{
  "num_hidden_layers": 16,
  "hidden_size": 192,
  "num_attention_heads": 2,
  "num_key_value_heads": 2,
  "head_dim": 96,
  "intermediate_size": 768,
  "vocab_size": 8052,
  "hidden_act": "relu",
  "norm": "layernorm",
  "norm_place": "pre",
  "norm_eps": 1e-06,
  "positions": "learned",
  "qk_norm": false,
  "attn_scale": 0.102,
  "bias": "all",
  "tie_word_embeddings": true,
  "parallel_block": false,
  "init": "normal",
  "init_std_qkv": 0.0484,
  "init_std_o": 0.0,
  "init_std_up": 0.0484,
  "init_std_down": 0.0,
  "optimizer": "muon_variant",
  "learning_rate": 0.0102,
  "lr_mult_qkv": 0.4,
  "lr_mult_o": 4.0,
  "lr_mult_down": 2.0,
  "beta1": 0.9,
  "lr_head": 0.00609,
  "max_grad_norm": 0.5,
  "warmup_steps": 200,
  "schedule": "wsd",
  "decay_fraction": 0.928,
  "decay_shape": "pow",
  "final_lr_fraction": 0.0,
  "batch_tokens": 16384,
  "max_seq_len": 2048,
  "doc_mask": true,
  "train_tokens": 192100000,
  "max_steps": 11725,
  "dataset": "wikipedia_en"
}
MLP neurons of a small language model. Each row is named by its layer, matrix (up: input weights) and neuron, and shows model dimensions 0-191. Each number is 500 + 40 x the weight over its row's rms, rounded and kept within 0 to 999. Numbers have three digits each.
A block is one neuron, or neurons of one layer that tend to fire together. After each block is what it responds to, as a language model described it from the Wikipedia text at the highest values.

L8.up188:426498508482492504473496502440484495484480542541537535492513565602551448417502511511517486498514483505518490482473476540510520478549540498491474473539523520452470438558519471472519506458566596549502451381545489502456528427473539486525475484540495483468483460480498539557548539505484534514521562507582488597553491499509496499541558551442487473492513511455521531508508509450546413520492565561440407450496545492394537515502464497494524540528475501441508532498568503436498540447505511472490432412484509448498520509535551411549548531397536476560432458507490507533464488505483499514
L8.up209:532520501468560461480460456474426511458523523516576448470514479469507433563473497497483500468549524491527491536488474467432457533526494564465496577489486522516501470418466577598486466480494516486555477541517516515436505494466443512522487543468504578493418574423451511537454508524435524454475501507503484498564497429500519464521514551450520539493525483584474472535529551525512475464498515432500485475632501465453473520502454417534577482475521499524423526516534483520596504553469448432480478446497563488472476493550543532511486476450536539567519484435494461572497538506545472541
L8.up608:492551540576494484503462506489476540537517549509525519514576431543491454498520463423479450496522474544470529595554607484411560536487455535496534449472530488474547511511546419558490536586502522498507491506462522496456472476473491463487514481462624478513512510445504578528541539398473548531514479501576530473497480550503511455490527474473496491517474511485478565474488499554437456515454420418499452525530542495473460503489495451518514483535492486462495475565503513567572504523520536573488426479498493450426506513418498502509485545500448472527498409485515555451483548520492526427
L8.up626:522457448524551466455571498561428478537424455480493462528537480467515555513497507489471422515445465540506492528556496488494480609482507500454490487532515515495580474529511498503434538497450508487557474494522524576463480499561506479508459556557582470516453455427486540566461522450494519560509510493541477556541522532493451516509486476517466543510524513493440489502519508557532421530536470493470542475521612527483497436444532475567559479574452482558483554552538455520501473501397497534479456502475544480495447459446562463478535487442463470458483432486515485401483457549533525564
Description: Word-initial subword fragments

L11.up73:466462508489542418512498497536510474480519505484484515532531498464545442480504532415460479529500541550512495502565524565524479432525520499529540451557416510464530511493512555549496455483487585533535487501571590411485532429537500472500457465517557467429527466475550509514532468430481568439446495514507520550482513427544488500456527577462519533511478465477475529483435492469484584563536525497442437433457518544550528514492515502417431565486501492517490564549556524518547476469502487507501498482480469498476533470514514487536423531434545432511477447566447472498482532514626480523
L11.up244:545474563486535481434454453547507414455597565487499519413465500530518487514516508474484470491506485433499449509448472439544481467516518490508483505429482478533486459495528493540505462525587498527562487487498494460451537531548487481540547475469457514529478534489505495517395483516520462410540508503479500497520572480505487484411598550506478515492613480507559492527456544553566535507431448489517492509480479470439467555506466491516484520481498497478469387516464475500499525472539517507522468561502561414531543501562449531429497464427534484528487519500503547437559594463536561478
L11.up293:501516406465445429570412456520521534426495453493464482475517498493515467580486441511505543505523478435569448484523484500526506555510531492511546444458551533493478544479465508570553504551494457449530458486484447494496450497483494505548478516479499488524500462540489468493501555553559518403516493467528506550471523538558405512457495500488499497497500464529550491498360429502564518462499503501509459537551534510535454492535390520438542596523541493502487535551463518534487499557533501491464485440515498543538577482521519481481498494479534509495416545537432535494586571576495471491
L11.up308:460563359492501497413392534469517551468458457493549457482480526519528497478460439470529478523478494519480485540508516486479475495521482457475507480488451531522464514514521556458467460472540560518535472487610479501503448521509460561481414490485511582527545527559486469485515510519507508486475491532533519601473535490514518481522540507506442472513482447560546462512564574480463533477419525469566476534477523546532592563523452507534495461528543455453499452495488517539497523464531518525425547472459438437499509457488554391541448519489465517491435574577467471549480520486474480484
L11.up348:561525490558509446483445454519491524512564418547506430464461556486500490497463508519452433492457513504482504528500414492551551433541491495567407494509507535530512512471510514502527501559518471578528449541531527512426532474507430480480541471495579511482471526455513492476532536491523497564462476473541552509487553430462474445449490471399444546484524553575589507469477553497539545512509488473507562461497563563483542512530510432427501493503494456509501549476536531495517449549564501446544524453486453466508571531501476592523475520475580493492437457483499417461481541447547464509
L11.up429:516455513482467398503493405524460449580511499505511423458507458534502525484535529515481562535496467457525500445544480494535466479474538461452451506498516472521500578495555494474490499513564482502570501489518502570516458522457449557432544534466551474536503474580438528533488578541555470494474497523542508495551607531470450441450433504429448522523496484536523512547472527558464523487506480549472540480489445414473493571493462508537584496457498483484498461498516477559523460479527492521523459455568439511560502567499518578422522534510469475525472490496482475436588412456530520525
L11.up449:503592452489539451494530440517504517456494478487521450500515458498500530528484467508475536505458499440484457490499541494497437435463504585514475497449553458470463551553531549523598532565516429511560454480453501517443488485502411518534495497473507442520507517565494450427454426460485454487421580516484508451457519566494467484453540559442502537459468482579541529521505528438512518518530468514485506528519489560507509486561455481535524542479453531531487499554545515521516518533574519557419511477407424541502547532534533475500469522464548483536481450436478479431584549563523554462
L11.up451:487537457529577469464588547523534442490501455440526524454521599539479517460523455448501561492398586454452468511457467506479495512456493519470548507499576475513466510493520504534521490478533476541586535450483489481532542563513458465435467574494523520430544509569429484545498463512475418529537544498551443492478613556506492553439499565498517452471454509507521506463514492455534542577528528502472565502481493496445475454501468463491523514490447505507562444580484502504517518414497546518470431537518432532532527524503453500513417547497513452483484467458510515552501490451542508473
L11.up482:436476530553471544483585477538530556504518514454564517546445516505402398496524466467575456513509569489496560551492427439517491486477519494519472425510511500413522485456550484484473494502444503444470495514510496559501532531577453473507533533479540509478531505528515438470408524517522473521462521437442511550528491538589492448479557537458472555555484555515541470524500456558475566431583533519442479503512502477551514467495489523483600471541479505435497550571502496501456496517525526496522521526489482565531470469524421455557442553528529479467456512551452461493537480454491467457
L11.up487:512472460446535493517541499515531468556476500525514505470547492492404489518477490526538538510458545525568530483436500459476451557496573461507417448488469461519576567510491495506501509548449515430520465520528537522455523483502500518508536515549485457530506544475477477469523510409571515500522534501511491529542533467449436450432500525524491540519540477535532504488520431494556505467483437528496476404451522431497496556467507444548530610427524509464523518557515496531530476513455556559450535459511511429552500498506479576556512457425502409492445420543460488577442488591513510552
L11.up553:495501484470544492505518457534555491489408466537506573466489506551493469504462431465510464530496573526549432480419548484517501477498550465534541474452466474554530487519492524465541547568555495538510471460492503493524422473501588479585484548522407509505455461481544512480538484495536488499482450506521501522569428525541522520429482543545498489527461429465485524450508561367482556485445484523504563414486483501571453479435436439470493541498468491521497536524452479563541520530565554502501541554461471507510470446562587470507451511477506509527474490420529509562540480488464464511
L11.up556:492527459489475431497465462487537525478427473433534509482481546524474428469473489539548489472484473482542417507468504517451547467563504431534543421542497486477532472462488496554496456485505443591464493588544509504474545528531507486495519512500539455481461497507488498516565473557455487521503483485499472526527526578540444493505492422542379498457459592481604566536465513469511527509484536395464546507475538536403494544494475526552493497527524454521509479530539491446550483490502503486585490515460503515494486433479527550523459457473502460511483511487540525581595602489476430525
L11.up591:511491496458577421462490470517482523486493504454521473526473488467473430536531453531508456494475529516386498533541518509505438425519442488452502552495495571494551499493517528568518524517499551491438480557552574440495488522505422513516481467516513521427426488512493513511481510497472507427429561527545455469529457603492471463493458541482516491474448535564549518474519515494540597508563472444492442511568543519524490552494524561551570508497474506420505474476481522525521448589476449479448537550450460479461448497451523533513440488541451505488496486389491513581505557454525493534
L11.up595:500472463559556498481517504566435473527483450503489462596461576540472426475376515504509583462480575506531507450478536434585545452471480422483524484530514520442485497524485513560502476511477514483441472479562508553487512518537434464500454490448540431497549493498508470502487562524500445519486451550477507520470530579550493502564531503487535535551491520516583546518557509429491530497510467474416473498473476460532484462536463544484480531471436493493516485435540499502523455593494523521492534443435470474474540443497502470487473584447520496430498522462413503477485519567438488537
L11.up634:557448509550444489555446486539535543452480493505499550473477527448457531444475478484458465487495532456475483526597531427529527446494490465547437477509481462494601526450543491490516428495521468494491507517506480461514481528454496567457469497520519462511506458477453530521492521482534469488464534521477535591408521444486502490557514524457462489577523533536538509504545425439541490500456455482493556519473581503482462457436393471455463564507510533518528537505544512406523549489479542493492493508434538502481501499579557559402548559539534557545534434448428469502516489532523559533
L11.up760:479444473483548491519460457496571461535517488482513463510481541445516433465521420583503517451485507484494567520446554514459538452509444533494467499508481470531416547478544453578486542549498571513518467552467521486449464490555491492458567450498533533431480508562502426526441430463495524493523538461497561472536594520524420482471513515553524461445491504487543495462501460463535527470541509452472550515510533528403501485516509533543442505472473459468463515485474452495554550483493454484513592509593446552527467567510514425502488489537536530489558430555576450447555467461518488485
Description: Place-name tokens

L11.up3:489444488489501434439497503487518470503482501554514484502522481535464563527407481537511572510481473454457581467410515484560531524524513497487469471574627520496496521492515445505511606529517440474487507484485481485547581558529429469511468568470500467538473413483488506509525557499530517521491481462460535489477443432504521488467484531498475466552468475457415465508528513436531517401518525465544525482484448499471496567555531434541457507537546490463496523508506502519530426513437532548476500503483486500556456489459517526520486528486515488540466623463503516523413599481525429554
L11.up9:434478499478493466528533491524586541558520520484432482448479455530487504570517460499548470579521504541489507496511519468493554428502502518486431576512455484455480501495530445559485484471474455481486559445567541438526460531598537468592558528480535546511535521562526521487534448411533505510521519555464573478488529506497499463496506542497464485472510519470534496434472506505473444474472452463534455520529564527540529448547475481458531464448427493444554522528423534507527417494497502450399558461534476547527483551473468500511533439463526539467466594461515497551544498424464552489
L11.up49:512566504496528516511490544515522522515454504483480478453565536450497493497419504485483458570463551465435459471437475493537527551488391475496544500491542476569501446534435423495579508479519454604565515491528519520470513515532483538515528547453515459490464505482516511531573492468492490474475401504423489444484507490478485569523474553511496541497518528465480432502399584597555529466514517546544408478513462532523535463516486556487504522483481448446542456452523546512506466492448509527445538422520436426474536475487496560507511474462434521548553508473482431501536548502540490541
L11.up172:530417522525493542450545511482540443548406441538500442486508513477518479474587522451510554548566441443455459534462435504538489537498501477448535459481532502495483538457434430502484501528510491519501512480470595561469538502533495499494473545490498486499484440508464555531562560486514499467539506439439494463516472545487512576452493443501520470541549463548474443460460520515482535477518616471587461548530542472590427443425547487464474549514470500511494545565513495516496525536489537466432457478550481517520527500476453500464475521485394519485513530488507475500548469401519504568
L11.up173:496420482543457512543538476529452402429505518506484530502535554551518512534481569446464489539520485491458531462529473487496526484501456500440503514475504479464524486522568506450560568475490514497565542514511510465530453470551492510496461446410575477551523458552479548545531462512548457516509444492549481550444485499506458384518427477475465565486495515539435551454518411523545512528569476547483504470481481505506521538500511544524563470549442489527522566500470466542510452494523555470510495526439485520480430557569487482506555505404494501492421473450520451542525607503461440548
L11.up177:495517496490472515590535550527456491490512571523505489530561525562529537521437575529512469506493497573492540526500529519525495548486497474487472454558551468520488510503498486432463462542411483538591490500537526489485426422480494504573514511512563485521448486522496550475544516553531453471467543545517504492456419593460452548456492526454555510499518524492410481509474506537500509402563458403507493517482445492506488477499489561476560472444536472438504495511561402479453509456500478530468580479477450426534497440525529465538464499499445520531478447478438479464465487616529490510
L11.up203:532467582626474524509533469478490461487413536471465487474531575564501454496405516460500490544497466498538558463482484464553537528451459491602521491537520463538500538448462447491495510518485498581493481479497493523514457485601507439515464480443543470500418458431480502498488482487513515500528482563483568519459480457485495469512547512497507537556548429477455498446463561478605535485562523512510514574551496498505490449506542556496506474500482508477548600485508444476530547513517531466450516489477452545491525418428437532514483520453468512461444478449522474474582479458480450520
L11.up205:458441541518510525502585471508475486489473468455501502466496547454477589478423535447578469497507476530563550470493512514548494544519505451536501472496531406441469532463482495472534558477541474517596508498516515524447485444573486429538564535511560484466505550507522591518508519516498452543504458487537487578487525551496487504460511452453468499456482428514526524471483596490592591495503517518433497513523433442496502535450561514517490532495390490486480583522498558475491449505468556489499457429444439523534453559504498512491479446520524438593482493475522458491504517499495442507
L11.up217:501510568463525477509442500553442533505482441538467531438479506502526492470516519561456465534403545538510436474517497559512520417529508446507436528596604496547428484510503530522598489529530519530477523446480497523452461557522490488547551487498499504538491515479436445444499385481471496488457554504481519500490520553497544455516543418509495520488583504517520480483495547439431493488550441509484550441505494533497535425505471523510539496579507460524483470491444529519506490600476522518482487483464497460538455510469460562540554497486424537533469489540545428435440510467478571469
L11.up320:558495469547471470520565523503462458470436426488440531496506564529524433554405480543458485568478512529519456459542537501521536466447428501534460529539533514550471559505449463556518493452452533518525517514535444459443498525542563495458535489507534465455416480519492556465525494470551432463455523527452503467524523536492436454473564470526540500491554565535498537442530508505484569439553495450450490542545496468515449454470473480538498538536451447529559507467519537448492464510564444473418557454530497524492456513489516379519526500496475587476491499564524489546524476460431511536
L11.up326:482505513486466481436525507498461523496476506476495504444558490507541498544507460444471470535555496437507507413557510513537496496448493472527517440541514522483479455456507403532469426457397492564435528483482479483495461531511433483466591515498466507502410541492549448552574490487506512490542424517535461476490487525489532481491490497620406464489507491439498488486487491541501486438519536521546482500531508606561521456519523527422492562585423465504567519416604576562494469449479502472551508521506488544496481474516494527528507480463470560524553518473495445484534525507523512448
L11.up365:508485505524438532539536448501496455489551525505501493491550460534482572513411534512442464486503503530419478479467564513542484566483441543465492499505516509512558410476467460469516518516611496560544521491446462428500429462464483508513502542505496517482544511495472483482514502447498456532484530452527489475452537496483510509501528535457413600468439493542459494511471543543579490479581482540479466537455451560548488603444539546500566520539478477448441468501505510488560495485495464549437419540519523481464380547534476518500585557466540554508434519516496460464491561513500497496
L11.up430:494528502540475547573481498507450496526442524565479482496540524593502543549526522518535483506470490538458520511448540542531550491460511525479548489522518483509415429506524414472443539512526498563493498420617494484424548536555514428558576497498519471471492463498489513424506465474418497445501540577443534496509517493417485518496535491470541515533510427541487451472450444522523455502499406498510500475486563578496500517467480511539518494388519458461482553500526567482500551520536476512477475447506506418533496524458448528546498515444478536469484503464430487467558469464458495586
L11.up468:521500485512452502527515475514486407489520465534531538523561483574517507505458491540439418525472530506464482462533470507522481536447489528495554497414507491435484479494534424499471472426499478547490493467492551457542484502509479460505448605446495450473588543535476516489415483492455521461551509465486494466480576562526525591586562517437457480522424570535492464502482467510534539550530508515498497468514503521532510484538568435506490422479551496488447537526499458553517472544557444590490458518524519424497445460551499520547543507410519513428411535481524504519553503532519467474
L11.up662:477473576525498527479429479464476397489462473511503444490565442491503515493500474477548403495524434540556482519461508512587520453506521534529565466525565543523533569518507462549434479539474503501539487439543493500532475480578521478491463557447497485472532521426517567486476577463548499473518503530520474559537454587507527482478552510499519468469556484459366492512517459513499510450492527506538502485555543453474496469457466525545528546551444556542504533487418568496468529503480508494513535510500519472518453439492385471480414485459441519520459517536569490534475522509438461540
L11.up715:443498519546494429515477488436456496484427510470506495403535504475542454553473471518456477532496507515532474564550516501554499512473522436507479514494519513527548565493483447520504428453543415528491548430521513573465490522536559442496531555503530478492491462565472573493485515510518543503499485456542480477495481491552531549489581526441495418555484537485444464449522451546541492509464529447468461515504510495591484497532502514492488517585523437523543453502442500473525505512498489450471416453437501590585482480445463450431552552449455519441544527455549448500528409527496493573
Description: Split word-initial fragments

L7.up511:456455491515467518510463520387538520470469498460517475562440514478549532544452504523533518479479443381525521519418502537511489498523556430516497448526487453499524471454498487462488505455429473479498455461518500545491456488517511495546532539543513514509432504480487509433501547537565498499489483503468532516593500512522503473530517557527522489496544477569514487605521426549453475477472514510606531473543509545548487459364570477446541517450507440508486442473532499483515528536418509521459571504469527498480524557459515506623519439537505522416482549545471448511513501537497476504
Description: Mid-name fragments

L8.up119:459504419567494513488462550518537470471477450589543506470471473573440480519471525485466543417528530569566427546518510476511517484508512475422573487502479509477509477450547467471538521530519446492520546531477518576533536506531461524560460542504590456477525533558484422494455450473484444564514475473501488573470510472448520507430530525517507536519518559550499459520510505465518495578443414505493531547492548473521493450505483478527505489430531528495478548559621486538523456546448533470511525458480452513487475446516467485603448556525467438475506481459523408481551492478522514526
L8.up373:489444501439504466465459497556504543469463463513579519538567553568523546478489513513441477494502544497507458496452483461501516511506453518498481551469482563559601472468536492541530516465540491519531492568532549535427520577514553555478464496433469530472431463513494416527480443413519480488510490462457527486468569509618539497454509588472522469545484465502549421527556536522553554448440475492538492461508501447517527473576422481503527478489441499478566523503569510537513468423511497535465522535452509469517485393516430469541475494478480482505517515414473466492493480485527476457
L8.up394:537495469544519573455518463545524518462499528470558621480483529556496467461524484526487475425595499602533501514514446504468451457516456506503561508485563500538524457498499477527517513530461504440479479534503498558434529508516504518495484489523452528495541521467434516527440534495514475479522524482385464566529443509497476477447458526530403477558521518590569478544441470461465533519458421467484551551521560388506448434458426497508479566491485534449457562494503514522548471535531574502501568490460491473527558446512510517461538512501506543535495498533489449485505442461546515493
L8.up752:520564566522570480542465514525541427551441528484485449458481501534572467479499473536517493437496562475554490523543479505489436499598459508488437453446476513508465521510577475526445503528537479511504468459494492502443524485466448513435487506451509494548594451424501446542438499454515523497487487436538529543540526448474454507554457508467482498431454505566439464568517570414496534549530519471528504484455467437506483522514499441538514458520500491535566451527518543452463533482507526458444519546449504464493536537528542510444494521478575509467562547553549497463560507560518558400
Description: Country and place names

L11.up0:474456464523514555446522473451493494425546474516419462476522477520511497482499534558483506506532508457521509487536508414555527498506551415540539474546537486559561416505456522521522475429475521490477490528475542509522434461568529561518532553467455514509485496572481542498555516536489503506542532511515476525480439487478479513486563469486514514490528496489459514465516512465494493415471469480500527402515544472497488493476413476479556508564436446441596579534579519479474481518479428465489533567543506407502543439474425561537463501468541589517581429547513502522462475470557519552
L11.up2:554471492523470486500552543511533466515445575495487526576445472538482496529472550484551586531550496490491520518510484503470563447506460561596504481494445474559514572515525543541554490507481486529553444535468529502482526453518524547548533496508532473491451496509468478513542479521523440432504475465501461484512571517527537520485498509503559542488460384536509439392482558418567484535437562445508535517564470480499470503470438436466458503484568470514595530468491502423465481503533551510569486518555517551429465578530465537472491472476463532525464510441419501501537449543506529506
L11.up4:507510488552472549445527541550532432469466495474516576591557521549530516555478543488562480501510431507470474512515468559456410507513490531487385478472433476525502512448483526499498629501515508608462459502435491534523452509496517452524544565529559479457495576564545459433489445527512474533501494501488498511482535505569578538426509567530567540499465457504545522466525558478494492481503530475458526477523489540501530503499460506469568464488488521520544442475480531506532494542453419540558539475473512527496458526509518402500486378514472488480483463457539535496535475488512465501
L11.up52:508511502431526551460512479459452517519451551492507537512514459494491483528367553474527469473530505524520550494492472507504470461488569510536469480512445493566533585440486514518512536481495543579596419553495511578518436447461544489445444517474520564538514515565481482496481514451491562534520515433514481523478429481487465450487529488498385437552474576521496574472475531484468434533542518545510497512456483530469527562551506442463484508534446485436518496525475524482529512423434565521552462516534490553540462580491485516445505467428489578489492507478483450479489516497511574536
L11.up129:493481513567516475445503517490537533485497465469439542507506512442521466513507459451449479525475470562484444492535485551484527493530506428523477533519553518505475474543537539503472537444535486492499516557509423539508491447527522473551496493496496572519450463524516477480471490610563562538439531471507452513518535428437474563404453521524557453488534428523491436517483535513572503471435518546516529511442431503496463522425503545486500482440485475458571485449421492441510498588528511569501545479557502457479517517522521567512601461491460523505540455432566390458527515483545455503
L11.up159:468482525487416482516516576458476493474540592563508502499502539464525532507470577529465456520529513565464485485562491532504545448487435511428446502514560516518483431466511547505521459423510574530490544531516530511459438442513460564478524542470432495459447470532513499533514435589464470547469504450501472530489508533515435531507516512468547575450582510494436484511511510483509453534549524485465477474486488512490532507521466475504536573499489475478539458508509550447540473544562438501449549468491507515450533488448535440561542427504542557467431416435503541571426456474558444529
L11.up178:577507441496502546472545505517481535462519482471514523553415565613428503534607463539469446549556523528530508574443460546478527516448482488458481398491533626483502502473533515473504525527509464537432423506523489478482527488490508479463504501504480529535511496495494475526548510584446423568456489454480515473518428517561507465443421537494427499473518552502531480481534481494577503472541567534391478473475557519431499512499520481514538501517526481483557496513492501545566505580447454497489527495453476477521573489544473470487463493474467489506493474469527445501522457435473509511
L11.up185:512406569564465548524437501452536524496477571516481537515519528551528518552474461490544585475459496407542465494469566538444453440507451518481415538482449481511508502510501416456466479469512512548458474479492457536523477469531492526552514468507551501514575532539510464396448520501494507465523517506519488504497458534484460483512553476521525436510562486540536554480532482497503513533451472478425506501473550437490439553488472551518475510550583433469491447499484494484506508508589522585499506551463463533419516527452544510460498410464605549528519472524548516440452534520519513435
L11.up232:509487577476473527527504489463505489498451528624488508484568490513494553464480513476489473522416516450525428490480479491419476462515460444515524470586458486514501494485514486522511487421504509562551417518479525440483456507503504519545552450446438481478463495528430556467503520463464550522429474464459378526516464493567519466472466580587448453517548541525456520492498481520518519505519515461515481455534430549478524470560552525495505409594491542503489595540523526483543500488538479530456492541479553442551520500468505458433505475492587514483494507516541455490495560572505494545
L11.up286:504525481532527573549451533520511489502485455479469484453504558514564437531536517591484512441539490535548459532511461468551495440569509463441546476528535564485531496402488536559494499511474497466448539526492480469554518484558519441560547519452492510559450528505484469459588460540469532496488469488431498440502495583468496512531465523522562446528483530499534467487474507496586504444491461482459519567462459453499535499464563509503577474472516504455572486384451523511467533577548458526499589445478521513449509550471434482475473511446482522532504489476423466510535556489573555526
L11.up305:500439484528524594483444500487548441498527560545461563546493559544460457492446581461529467513550400473532543468543456586471456501542500549452403553564522528478509549463488527544507544472425458569495460564471516536485525439527501478459575474469508523510518561544485460468489517504527456470509557516460492494460507484553459553478505545564468476491516466529498452577521490533560436469434501497489472478497485494485450484452495531496589469517475488525530494527541490575551509545553496498454467497486495525462384498465522465435475480472495513499552509485485445466457478447534416553
L11.up448:541542462564462490540507506486439498401536470482539451455518543516535457493566527481486536492582554461509476569556520519581544487506471415511507426453525513537502523478497489457507473465502469516467508499454540482476531455528467522526488498472446506515453483525479532468456476530553555478524590476526496480477486507498625523430436510492479506484487461517457553474506461496465531515427543467499473482490543464407470502479566504524540526523507485532455549498461430485517516453471457534515507491436439547478472553578592505493500449538472538378468451541569492505543531477426406502
L11.up503:446501482483473524478463547497504489439468487540551556520490585546549443506595461558460476480559409448501470515496503498565544441542507393534521410506563556465479467518516553467430494492409460475459517523527495519469411529524476465558528512486515560538535506520475437448521476513509472527527468477473553511491520462551454526446525503487501508541492502551511498475543607430478517481545496449544522565472391505498526524432545500455507458493493489463540455540532495519508489575551455497509448499464501416487523532516461495531517507482508559511402504453485462471519554459554516501
L11.up509:492507507508499558443514504510500419541447538443444520545537516510473405548448561464450513527491478440539451560520438537564520463488430461540444471509513467509552539466449526478508484476524507505515526558415505550544515433471428513487617454522552502439488547528472527523486506514519537493460529555472528519543473436557504545463462483490568553495508501514523469486423493492499461503458516483532488382503483551455483529529442465480617543531521508538475525449522442511509462516438458521560554538512498483549528493462532458435515438448447509502528532527518454436448477491562504525
L11.up694:524534490536476520515535567505543467522469489498506445524541443428500425551546546580505503487519459470487429533512409509517526472516479532452417434520464457480505510484552505499434571465452500532509384475487515538540461500546534499523539490462485576527579515526503572429472600521501573486482567488487527477468553504466536529481466497530499544545508534478500450437452547551521457522534483481509485478431455543482565485475500542582499511514484496492462451452512472506547475505505538465500541541437513523436496544413462524541506470506506576544465514431516468456406520425520471534
L11.up730:437556518503440508534428507508461488445563435498519461523482512493562488418483555463574505462476459401510499520530450518442425415467553493459518493467475568521452458471524476550502539552562552522469461462495488521454541431504547457580568485459537467497520425485505494533470505521487503492481481549516597469426553539471484530545477551471567495564516470514485512546565556525453548501499515471530476505451500496509566564447480506546487582443529525504557472440503505558511547518437507515517471432483470536482526499440511507387487495511467453487514493544498518474576478516525500511
Description: Last token before close-parenthesis

L7.up71:486497481431496567497501498543498511463442494547526523465544534495497513526502439508521505510522445448490430492542469486541532460463516507515501456474486558541487480469506561512463451494483450585502467492527518544498552442467536512537467555544494531470544425564472456555561451473515465603529478460492546520502511503487429411418529478534494452488548533514514441595528501503447523548505447502552489527525518453442492484461485394491505539486506497517543470592542442540498505553370512457466495497487497483472504479489491415570456546508494501469465465454566508531624531506493561520
Description: Place and date objects